{"d_model": 320, "d_mlp": 448, "norm": "rmsnorm", "rope_fraction": 0.25, "init_std_qkv": 0.0154, "lr_mult_o": 2.0, "decay_shape": "linear", "doc_mask": true, "train_tokens": 1027000000}
MLP neurons of a small language model. Each row is named by its layer, matrix (gate and up: input weights) and neuron, and shows model dimensions 160-319. Each number is 128 + 24 x the weight over its row's rms, rounded and kept within 0 to 255. Numbers have three digits each. A neuron's up and down rows have the sign that makes its largest values positive.
A block is one neuron, or neurons of one layer that tend to fire together. After each block is what it responds to, as a language model described it from the Wikipedia text at the highest values.

L5.gate35:129102148115116106111152114168096141106146152146121155124120108140121142131096160149136145127143118137145119150138062121114131119159122093130126107123109137174183129154081149139112152142142155202115091132134091160156140116167137103101074122073133111141131165138126154123116123130188160115153148105119112131086135117101115125155126131171155134120113191116127131131140154123115115145117146120101112153185134135143145135137123159133129187088122152125151117087089125123164110146139162
L5.up35:095106132123169164127185100160159130077136120134135155133122106125108117145124078154114118110127082158131132111114130102137108110160109097111124149110112137094092088121146121099105140078117093113138125128111136102167110135142103161113112131111135127152120139144130115116110119132072155077118145111143115116120121098119103149152053072171114135097129157114150115149096113138113142128095109137120145156102138108186117143150103110130146126165139108129147124134131109090144125128117141
L5.gate49:133131133146151155150166115163084176124147143112088096182142113113104136130147165108122153147105132109120126165135104152114093131107115102119123109156109100152149134139147109127150129116125131108125159147149104132139113129151114123139098102137062141138088109140128131133128145103131154156122116113121129135120148115120090101176109109158127156151183152136104144115085147119078125117110134131146137173158086131138090123090115109092106172174153121131160124116163097096125139118138161
L5.up49:175108105156154152126123098129116178119122131116144144165163108138129170154162123115133148134161159121123116146137066119127092151070153052124156094128118139098119115085135103119161143100114153131135122148125145123118112100169139134140080137121136143123079151108137184091168162093115161114124163107094092109109118097113147152135121120151137122122145136154128132126130143099135109118100127092176119114157091139103114083114111140123102145130106137085119126092130121117171106126123120
L5.gate54:138125110134103072129128155108169105154102173144121116145078144111135090063136084154135102110113128116133131089105118151141109169135140119132146145134110093166137161131143145147169171149144164123200157136121116122156121129156140110170115119168100151136123130130084087161164138131123109129148121140130143111094099144111128100080123128122163129118125156131113142114143138099125157105159149138131104107128176131160101152101148094120145132149169114156144152129091165100157213141107148
L5.up54:149158124108109113152140135133118164152126114167100143139126164159075137174123196137136106123142149150114102125136151159132150130089135145108101156110103129135112116158125121108115141124143147144082114094117138127115105132101154104118107131181147116097167136108168140085098155132131108111110132150129112118175169141132166130111116104117122104113101107141134096120112089113131132142092165148164159126171152156078095118166103176125154112098111133081120099132121095129131121120132158
L5.gate57:130135144132180154156132150090146137144137133116141151155121128170094099194117170133107143114119144138120103130170134103149118135140141099118160137098112144125107127089110113087135126117127169115090113134127159105093139097155094172156155110111140102145148111101110127106131120109100096122120131116092168136085151118161131118117112096161141142103161138083164114143123122139148112129103112130113075132102108114176123156147125166111113136117133121114125133141101152101137148118128133
L5.up57:108137138125123143128130112107170116131111153115121078158122129173121097111131050108146149173124154156085139117157165172133121137152109101128114159136164148122081150121152117145155162143127129100158104143145125080171156109099138142150127143118093094109148153129135105102158134105154091173151111115090131130090146129115077095116118178143178128130114170141112169112115190127110116116116107106087149126094100123168161072131173145118064147148146154148161141106095106144136101113128147
L5.gate114:119167123151060126125191107127111124095104122131140118167108135136109126127109132104129179112101145157115131112168132119123128112131134143134087110123163103142157099122156126110093129157118129164097127081124113133101103126124102124141130132095130158148137134167138122154136121096140182088157142151128098153099145119101131112127126132086130137086155141114138126152123159162093111136106124104151148123179167100124112117123131111100117170163129171116148107094127122133101116099157136
L5.up114:158122113095142137121107095140129126117112124081172094113154118138112115122110150095113187123102138133098115130125135107105120143116135111134116133105142161101135156152095153094112179117169130147130139115134114130116112134131139108145109163121142153077138141101134137128076126129118137123150144132132154133145074128127112128160155153136108116098127167127104164102149150071044102110112146137116146131137108134150151124138120147076121160094189136112116145105111089144121130174076158
L5.gate233:139137112104129145145137162154176128121123151134131133159120135156126163157127164125138124115110102096135080116141168112103174162136146113119095174136110118136104116150101139100111123127152120145121103121122138103174105114144125117152123157152118073111100108093133124088137108139139105183155089143157119154099188130144159131095112091108097153120115122109139100118096109117174141126133132120141153088145100124072090130152105166156120096136104133119109147144125089152138117139128126
L5.up233:112125128126135066166138134109128097153125139133128115152114142126129092125128090151089129114125124169148145080158137105144100099147121151141123099126129147126086151149117127141095166120164142113159140136082130086105109169132107143099095117136096142149177172138108116135147120129107143133141143135120120120112146147167111129147102125151130092178141157152081140124119120134136162159111112095144121142135159120161138180128148134121119144142156110122166155121102149127141156116137141
L5.gate239:106114085164173125122164098150188138134087143129140120190144139129182077077132136195140136092143114079148122159157079116175120126157155091117145106151126134108146120131139125111112159065154136127123141134119069096184143156149162100164120166125144132127105108138132136105138166147130138096169138156171131136121106097098119124119109121162131095127112162142130106132145119144088113165130101130128126149145059108163124139134105122122132122146140115110139125170153127169142143121079134
L5.up239:097120148170127200165136159133105190111116112102142140166148122142137107096168133135107127162134110105071111104127114123090145152132151093148102148158107135174118182129166125090132102119144147137135092178141125142167081127083128060145140142125128128109137157125111091156163164155094184179129115153118076145103142125131154104130165129129122136116139147153123147176111104147129114124170082141138137129105150096173106120126105132150107163093096110119172140105125092141098126095126122
L5.gate308:159101162132108125105145118166116140118145141156105146118146185134149093159129092109142154086119116096107149152136133122125114141107130112153147143137106133113108102092137114107144111091085121130145141142123131129124172140080112120088112105116185143143123132132161129152113118109166166081119140117156159161135144118144091173137093107121128121123098090142133161113169090122143119166099115151127116117121097097131154125131117096128126124148113124139108090118155139135155124086131108
L5.up308:118113121148139094072124147131082130129141156126102144160154101080110114178144163071121173142111109089092108132142140128128162129150154092140175142162155127161108139124162120123180141124130123151125127156137128145159169133081146149145117115105085132179110115082123092116143158161116131140133119155117107123089092121097099121141155110112119147141135126162084142142118119143090135120095125112116073106131097094141154125119115110164111121141153157149158133130119157098157115102109102
Description: Final token of a person's name, usually a surname fragment, in cast lists, sports rosters and biographies, e.g. Serra-ult, Loner-gan, Năst-ase; rarely place-name commas.

L4.gate422:109123122152113134152128137151180113104090208063128168114134142140126143128154091112158170145110119071165140135149124093127139138137112171106140132178116124146111111100143130125149096127129138129130143131113168141082154149138093123124092092129125158151125083158139104134097144120157141144128092093159128117094137129131105086133160149144165091110119153149137148147148132147144126134133131115154146142096127160149115132138168111119092147128128156132107141123118100109159142137094147
L4.up422:149127133137083147117105091087146129153107122140125099129114131178122121158143150100104142114147094153145139125091181102125090154080172120147077138077098141114129145110134125151115139130132102099144080094063093088085149137129147141103100131147124109128139113147110125133126129116093080116114142120133121131136119137144108159122096140103152116090120131116129142211105139134126116107095114110174160141153142148122133086144125118138123126079156076123118128110128110122174138108120154
Description: The first digit piece of a multi-token number, usually a year or day in dates (in '19'06, March '8'), also thousands in vote counts and an opening parenthesis in numeric tables.

L3.gate33:083128139134091106140101108114137120126151125116132154203069130089126134100126153103127133139136075117125146147135088110082136119143138100147125107170120152118106104135121114147172144151121116133092106091151139111116102106177124123131126169118119106160157140139148124080179102126159124135135084145126140064134133136145105126104115128167122111107129110114169132139141098142137098112163100107121106105184129119172125110088173094145113141089119094135128095160112123159161082118177108
L3.up33:136113140149084156127151163121151132088106100168165114091106136123100112107094122153118139101092137128131129100147127101143109143159149113188127145122132106130105088145136117105159147138136123107148142170122142119092132108126133132134149135150156147093132152129152160081143120133164111107151091131165116107068143115106107147172096150177122095102183143104145110129151123085132126109117149142119153090132151124116154123144101099109150153129135117142169082134067137103149120170127143
L3.gate88:142134140144139135133166124140085179130150091104127104115122158129100119094148107124126109169087123117122092129149141108119107138104141119067132154085121168146107144129080146140141174096124132130153143122103141136109156158126127106108153137072121105115154136144103145130216139137166149148110100137125159123145122122116119157151153133112143146120161148135131121111115133102122099166103145120105111157092138089135151142151120144162078127119165139078121143150161140159088110127109117
L3.up88:143175109128159123158119092120112121172128134073119108100098112110067124096116167138111145147118137138157117139125147120132114143128116125102114127146105112151105116110063099118123103111069126167108119099125155102107132121141152124167098109134127123138117098129094136136152124164123116141097134166124185117124138081128124148106145114103146131090171149120135148144143169131105119135115095112107139106113116089148109072115136135171122161138136142092160131138149119177141120078114133
L3.gate95:130145120109079109103142150107126093158122123089201139109153141110114109144164099145135132124167115172157164118112102105133132144113129129107162130125161101177135101137093122130112101130106106141102137121144086149088147091120106134119121130153121117121152111102098155146105128111182064157111131152117070134112132178105143092102129152110124153090109126122161153139143082157125136150111140108118098132120133129146150112122124181117190150119129116131135137121139158093181153080114137
L3.up95:117098122075119132117114123103131102121104150171125154108189129147141168141150130100155151130129127116143096120140140107096117106125149126131104165144166131091125154140128128130148132125191127072148168117143108120095153102128123111093105122114158137122147147133124115143127119125105175122126120141095096087086154139126151157122141142086145113109104130171099152140143087124106125211114158097123138133131138115157124173126118142103115115147131118110097165144119128144085125146102158
L3.gate265:146143107183157117130130133144154118204157120124152132125106115132130060157116123149159175152112130106112096146120146111088149132184109137152146128081088119126132157092077133102151117124161136143101108103114177133136115111121130122102143106144156138094119123143145124172158120141127127078108109155171131172131169150115118136134119071132110104112157120117155149139118106113139107139120138149106149185148123146173141160158144116154134108141135142114111121124130142126126124148133080
L3.up265:134154138139080129134067124127112081136132115078120146143092100112097155138200096084153120135128138106089130180141140127149130137138145122098121097122101111108134119143148166147112122150149083152136127122105134112129092138104145094173106094173126100116145169207154149103110137143138108140158116097135098107119101189138124135075092101201140153106119096169150172154165139163122140113113151104093089135137108125170133122121110125139142108119118143128107142168145104102113172123153143
L3.gate304:141114151129185157151111141131150106118174162101113123129139116103125106123135138137168106087145100094067106128110124131125143141101132128109136136100131115133139174127126176128128102153089098179156141117137137126105135142138127080187125146107108129134155136138161128121150109131138143108131106161098139151117079138095141081144129120118154168089124130169131185178138115168117117139097124158095119108142162135129172158087162142141149123106121087103116159104161090078154104146107098
L3.up304:154127127140100112109139133136159121126121125138131105124125104161149084087120115131088123124118106131132114117094101121110163153116089095125128126128141073131106140126118114093113147098131104090110158182079087088142165101124128154166140106144132130126142105136143156113123106109182124133105121127146131149113121131151087143113107112152100103092117147077121110122172143133135153100109140096109127123089108156066119160171141148116129075171141148105082136136124136155118104154115121
L3.gate311:111089156138124080130166105137108138142120070111142184112102131125139163098113121162140089155148127100113172193151172143127126098123127132130102160120100146140123142099092103133134107167128132150162128135161160121149152132087137141139140149116090146142126128121094079138132159156146123088130131080125156110116165122148141133068116138128156123109101137111122145143144109107168137105126162135138133143050134160105128119167151115159126143118109129111132128119143137153148140107103115
L3.up311:109109145136179112131106128142150167107152149151144169134140118102136114146111102114137075134142164140131154149081127118108120100162153165110106139108118157122108137182105137087134136187139131172102072165152122116165159126102122150172105162116144126142093100141087109131126121135136137115114089114126156127150105143144114144126125160115095128103150110138114124149156096089146166133106152120118136095096121113120089131134139117130146106119101125141171142146126130133118138133114165
L3.gate319:095135113162112163107119106159150162128133192155151130073144077105116116122167126128105145123078111145146103108154124151160118127149144108117158098095088138111094095137102119100135107127114138150148111158159136091097147178144135160166104137159156188138152145168118163126132092117170125127094114142120176143115112089159127133174095135117123125115143111107153157144117151134123128129163133097144147126135136108120176090100158134159177119084181147090124092115088101115134093149124111
L3.up319:075111167103149150119148195128150144147142132131164102159166136122126140136119122117110112108104114130122145114130119144146097119106109143152140088107098169150138075124141131124119135134125117129133170161130144145106141148130103132167119136120123194133154098188134150153110097122122157125123143121153130089116123121142120142098135152126113102130153149167110111093141161105146150144105129142115139111100117104123139127137116127118179103103137125090084085144158092118135120106150132
L3.gate353:104117152119150113139138147135131139107146100118140143119148163159147132067150122098111106149157154175122124099110090136108099072158139116116120104177134120108132131170102134145179124160165132144115084096136119145141111164143145161163121132140101110155165122141071136160116155132115086128140134083146144121109152141126114100141127149174109095133129079116115129090121126103085142174125129126093089091102098149133146118142131129108139088144131124123188159132169155148108130098131147
L3.up353:159143185132120134145142205159144149139146133157101155129115103166176163145176135147119110153128143156123146150133113126140152127118118127099108124148121165105100096083096152108140110131127121127132128144157180118142123100147113136125127102135108145136155155159093100134095137128130097073148134132177115140143088124112076126126130155152169153114098131116103124103137179134132130137115142147101150143105091106134132172157137130157173165139168169063131091111113110141128136132111100
Description: Empty cells, pipe separators and opening parentheses inside Wikipedia data tables (election turnout rows, climate values like 21.3 (70.3), race results), plus mid-word pieces of Japanese names such as Yam(asaki) and Mur(akami).

L5.gate31:103121116088157129120151098137102152111127141126124121152078075167145123120121097109111167112130118147097112163194105184159069124142146154134109177096108156141074091099133152160105146104110140124107137112196124120069114121141107096162109148109125147160108168160132105146142103133134120139139105145160128125169140085112192119113108078143122134144170116175127128164115123136145129109148141136153135178143130136149127111157156118133124137126124137108143148102155128105104103135146131
L5.up31:127116114125145131168114147133139121117088167156160111117125176167072095130135124156111143115127114128126123136114143105133135157118100104104130113122126097119135168166131145067149106133134126167166134118112159138133115112122158128137141107117115141154128116099127095117158093119108151128128121134114099157102120108131135126138146152113127137092088103123156128092134145143125161146129128145133146146155127125101117123101116131140138105121125076130095159088105182117104161156132148
L5.gate197:136130160149135123129129113134137125122128121098125115134138120149142099124141140128116147106134122096115167136190111102193126118110147125070151136073114119142114097116093186121136124111100165132137107185124176144065149118161092084110149164137075128111152177099161103133097120130115119136126129124136105184197145131128114124130116106116167149124147138121141101083123137111121121106147112114169126158130121104110149119098145132121140113140093159146077150114155120105143149124091098
L5.up197:134129130137123147143127118151139144111138148104112082109121185154164136064092114088077164156118154160115137141119142101182096125138132159163145123130122117153124120083140113124147078132145142119147126167121117108153123131087105094142096159136101134085106120139144094108073095098101094126080147119098155142098130151120088128135148153152157099110148141145173142094141114131112137172104133113114116128094110142089144123124123171123153129119136139122162124167141120114133179163098120
L5.gate288:102117063103151163135154124130111133140169138135145125108108130125127127114133077110111140155128133142168098133118150109103138112141113127153145153147092107116127128103161142138101090137124072155164096155105124172134179114153127092156127122187122118106093133153106152121120149135136120092129091092090143158157149177169127123162144072099090130118145105152149128126124135134119136126137110147143187166151139153156091121096134152162150119109133151131111169103182121136083132119117103
L5.up288:137162107200103149139117106148150136151144149129108120135131117059110136123118103166165119165110077104132090139122146107105160150153136089128109119138098109131164114071156134132116129150142114153096104158120131127123161144129148141137131081180173141115130104101164161136160109127145149134119142099116127149130075157069134117099102125127146144130139101151157158138121124127093125119114099123128133146173133162147089146107130103158120111120139167134143168145192157147149134125098124
L5.gate339:143138172113103123127131116139177105122090150135161180128139146145114148137097145135123114125162137151134112164152097124119087123201119102123103136121087139110115153091107132120140095101142125107127165145141081178135089140159135129138107135159110135083126115134125142132121120081148123102141132128088117130142132148092120143137137169138118127145126137198097103132121097139128111084139154103131118141124073113131154137131118159124146141161112106165099176167126111163129177088113148
L5.up339:139080150133134136084114157157062117109123147143136119147118113132145140148101132114139154036106143094116136093094097138113132137093154177148119144133103108153143143094107124078138131109167116170138119163101105089138102131126139100118138176146168135081081158114083103163129131154117137138119134110112118121141106104048129152140153141117153086084133117135112152161139151085136139139087112126169109092085114155116134124129140105100145095150077107111162142144128144097129129156113100
L5.gate354:106174088116142123151124140124093144206118130127144144089093151135142123118141101135107101109151087131117153149114144067109151127125163146077127103138097109132127170142097173085137127113096117139108135108146149115113133145130151160154110113072099105090108139125122173138116127136090135118147061146142128149146126098116126094141146154102100116091094124097130108117126108117135110130128046141146152145104144129186157173124157097146154130131105107126109119114130121136131127165084077
L5.up354:105140071125099105142128134178174103150075138130118152129097130126118157112156147128156120134154118138117173178152119095138168113113172118111127101103094148134105159151141146120141168107159146127127136160104130145133167161098099108124134115146141097071119125166099108108154104166138141089128133153119096127136108138134096131153187100123141120119159131128119099099100119157148111149097155134139100154165089144158156165086130131125160113128106144119106120124183133127134151138120138
L5.gate361:113112144167117106177106132171140130093167156149132105147125134141114104119133114112157132124129116158138119134128136164134146102127108137133150147163128115121087128126150153121095078128136099136115136153148093122125149157106132063153150185111089140115125109097109166125150090117128126082132127154100163141115131125190107122137152106145099163119138119079091154123099094173109108158113105085118157188182087114162111148097143167166102121112107163106155118120148121100123161151107109
L5.up361:103102120157146163185128132175137149184090125142160106108090131153117112111136113110119108182105134137190122116137129140144101118136087148110111137170087136126119161128132150167127073143111123137148163090143111118112104145120135182159197133163164173125129149152125097109145112111158117161143149157127131076120110153128129142153130132119112145129112132133168128109123098162129089098125156156149149118116108157124120105116140098166121079130136109104136156149157084096123121175118148
L5.gate365:131129161121096128119136161141153110166154159139128148149107135143141110113135098116156114135104124157113178127103111143099131135153103128118068118126123113173146131129146132104114128110116164163154116148138127119105183144123149122148172137142174160132133113156133152136162140177123126150092127114100138146144125100130129140129072132114122086099158152147132111176134106130079147106126142121119134136101085163191106136086128126136133146114098132105116143076144102159113126120117130
L5.up365:136147128107109116156127084155154104146142132136111156126090081123143123082095091121159128127102081143108140096111102144115118154171176116101164131085110143154184108153145121108137142166143188102090122108153112170134130106127090096142078140134086157085138147157115103140135147126091165121104165122141133194115166131134135110133143109134134111104129120137176082128124096147157132107118145107136138127093092108147143084174108133116133165080103097105133142091102104155169141167143149
L5.gate415:095115106094098155120075175160136102124136091156109123141164119156113125086142083145092115135123155128126125112124135136121132134108154149127102151117107098111117163182127146166122090104161119129125145114136145105125107153107115121129127117104151106097156138163171129144148158161127098121112116151139096148127113121141136138124132168111126151138122123129120154109126123139062147111150108144080107086131106154144152151053117133152138145183117120138122159100113179090138126117081094
L5.up415:137107109148159127141112160134119122143123132155112116172100103146127127140125136117103091116094111116128136116124168104077114159105123145119140121123138136070122147113113109168107096116147143088123170089075122121117128167105099149144085169133113140174092133121141143116135140119124121125158177131078125128099106146105137107149105085167161130124135134142100086112142136136124161120126115196127167154120126149125143108156127156196169115153135153155131132075120124154095101119148091
Description: Digits, decimal points, separators and spaces inside number values in Wikipedia tables and infobox fields (climate highs, heights, race times, taxonomy ranks), plus occasional initials.

L3.gate1:145091132121128158139168054131167151100178111090122126148116085124109119136171121112145152140134145125166118118132111149104160077120124117115105126106137084106145142140131103117149121095102182097153111148116098121123109162134132134152105138160106154118086138100132160152158124137117156151144116161132142144143133133106105098154121139137154109072143117086169115171149124138079131146121134107116109104148132142144157102092132143121096100102136136103130062081100124138148149133153144
L3.up1:138111115126126088162100109110154147097093113111135105100092093129123071094084091098146135137112103096145146127074081109126101141108196096124099114096100147177182127089132136117146137126141133181131125138159114117069096143139134155109098181134145147122166100116172142119142114130144125143148154207128079174152146115153155143133126104132144125154135124111127135144121098124103103133145150118141106099131090142120109131102173129118150160129143174123132157124141138145108140169138090
L3.gate62:097091142146084076127124122086128145087131101138086135087147094118095127143150123171112132176109154141152152133098146124113098149142103165103145114122142108126180125129107142115146143177120123145130104110127143130122131125127095135117132087143166147142114149120130214173121123140110175145096112166132151114120136116170108152104111146097105144156101091125113157163118105119111159158179097124143123123131122141177138136086130115112114071102080139100128110109108107113156108126114184
L3.up62:153125096124161075090153132106117137133098140164127103131144105111070126131135136138108088076131153133116140150102124109126121109102086107151120130143165125136194114134140116133124151097136149144152116141147098123154128135087164112148134112136098107151106092154178131084160127145139114093130151128125112176082155108134141127133080136130150121114127139138129104101144095116099103153108126099159095127192167160105129117090150094136102118113169158126183106115123134185043155084125128
L3.gate92:118081154113174102146159083162151157126118103127169107133162162126101139131109102117133094128106114124154119112158103094122133118080112101147161142111129121081095127111129116144112156150124122154155105138129100142105151120155111130098161159116146120111144103125124126148136125178102127124130165142126143142142140101162158111161144111127144144118168138111141132114159141129127120165124110126107142128115141146154129119109137155148138144110099120121155076117100144176125086129134079
L3.up92:091131144126115149119091103124131065131134124129107120144120106114179101131117130126166114109132127075072144105187094097095152159156134125121114128114156149180144127039130106134133170199107128143117094124118147159139109145108170093125131118117126143153122113114137097150136119166156143122165109180147149128144064138116160154146129149138114103109126112118154084151140174116112142125117116084141111117144097115156154170141125129145126098139134146146109102140083098137123116129149064
L3.gate249:129121096140108111168130132106157123133079119144085098127118087099153119130194138130132108170096077116090106168122122113121111159076164131165116119089116115125106107122134084084140156122116124107129133152131128111147113120126138157123103155117129103103123180096142108114121112089166127101131148086179131121118161133100117122108066087096115149094139127128146139085111108102152102117137142121120159163179138135095107165144117131124120142124105113140108134107117136137154079160174166
L3.up249:111130149089084130144140137111131158143151116098140120179119107145127163109121117119123138140143105135137135125121132152148103089079166150167119121105178132096140144091108116101148089134148132138146121119133092098109112133123110177137143138156138129166124152145162137125107097128118136132138118139153101158147121125159120099126099125128149163112134113126139139093076138130158105077148090109146104140151157118115134142124107159124156119087093127118095142166140096142108103144138157
L3.gate322:127130134105113105130161105112140154098101146115146142094126131096109132175150099113109111139166130172162117111157110101141112065117100111098126112164142081139101084102149096128108113123114141169096147122144151146120138140172150156100096153118109084134114143144134144106193140111137108160148128112106134079120124162126141138138127103110117118100090165087078151148139135105136143105114124128122134174162141137061154130111143134126161138145106121134142145064117122134108126147136179
L3.up322:136110118126134095128088135148097124111114084132165148139137148108100192139142108169072127160137130171113148127077122117113133133149116127138105133138144101136140106090136153114170130136120161129151123131113144142154135154082138122140176120124136104119163118120095163113137060108151163147124114079128129163127136116130090121054119111111111169149149147133120127106126101125151149118131144132083091156155142136110154124139143156151109137130096104092135154121148108104130123206164136
L3.gate355:129104145127134128116130150168127106118120097050132142126117137108089162164104141122117181143117121097102132135131076138122158148105118161074171128130139139094107143179109089115106119127097109131133109085093103115102123105106184156101084096119096129123122126163133154101123116144125106113128093118095147110122190151137132130122159052127121096143120114072126134101116141082145076138126113153143123117131171140140138124126130138151109136116170156089099081142131066122140117152119164
L3.up355:136158106103162115173152126076151100091091120108156142128171113118116085085138098119130099115144132140117103076160126112085141157082102140161111135120109124094123109180124159068127175115136147123138119145098167122140129142141145111154089137109147118142116155139152142127128120161077156154141101120123157146129120078140153125152081127141140075126090107121093087119108145120120134156137137117130111154111159112109150157149133104132107159148126172049109142170123109123129129142074124
L3.gate371:106117113150157136147096110144113116078086130142076156156161133120107117133102138106122122168121134189162155136135103125123126151111194112128169119096081152123128155118120128179115148124144179100143138164134156137135126126110173113103102138127174138108130146171134105130110186121107163117126121112071137117106142119109162130140133141136118141113119161101116109179126107115097106108084100117098150184071143143112158142103118105113130227123137154126152082071115184115127127101143147
L3.up371:131089096120156148149112108155139127137109142157123128091163138162090123120166134079123151149098151144162121131142136134107138105082121107095125076110148142146157106111122143160108141162121131099126119189082134146111105146129120115131144111105094142109150118096095155138088156166145104101116142120061146111145158137128150107173092135129120104128127190118119160152138124118135163104115089147109120107103107095142127138092081126140154137131164147119116146134161137127114148149137112
L3.gate389:123125110110124193154135128147090134140151105139146116165149119167121154126135103146098160124091109138116170153145078158110100146146136152130126120162112126148098150121123095147153145146145154161099147144084109137151111123121138096130106081084139110136109132157129111148158095163070146130155103132116132152112141110179095103098123148151127128120103106118157129120111155118125107138121111096115135125126124122135189131106141140132118112129167097148106131100142099155156138105112141
L3.up389:090139134089120168148125111142133120093124085123124170101104149092153096130137130132095140084089097184126139119158101118107107131118174142153137136094088155132117146132105107121112158187128138121104105124121143117104134129130157125148145120136091136115137160155125169148139132146134174164100127129162116107110098103134151129155129149108194161129114101095146172103132125098112120131143100067121145185161148138149098093113123131110134143100107117132120144130142108129164094129107145
Description: Token right after a person's name ends, mostly "and" joining two names (Ryan and Greenlee), also "/", "|", "–", or surname pieces like -field, -ski.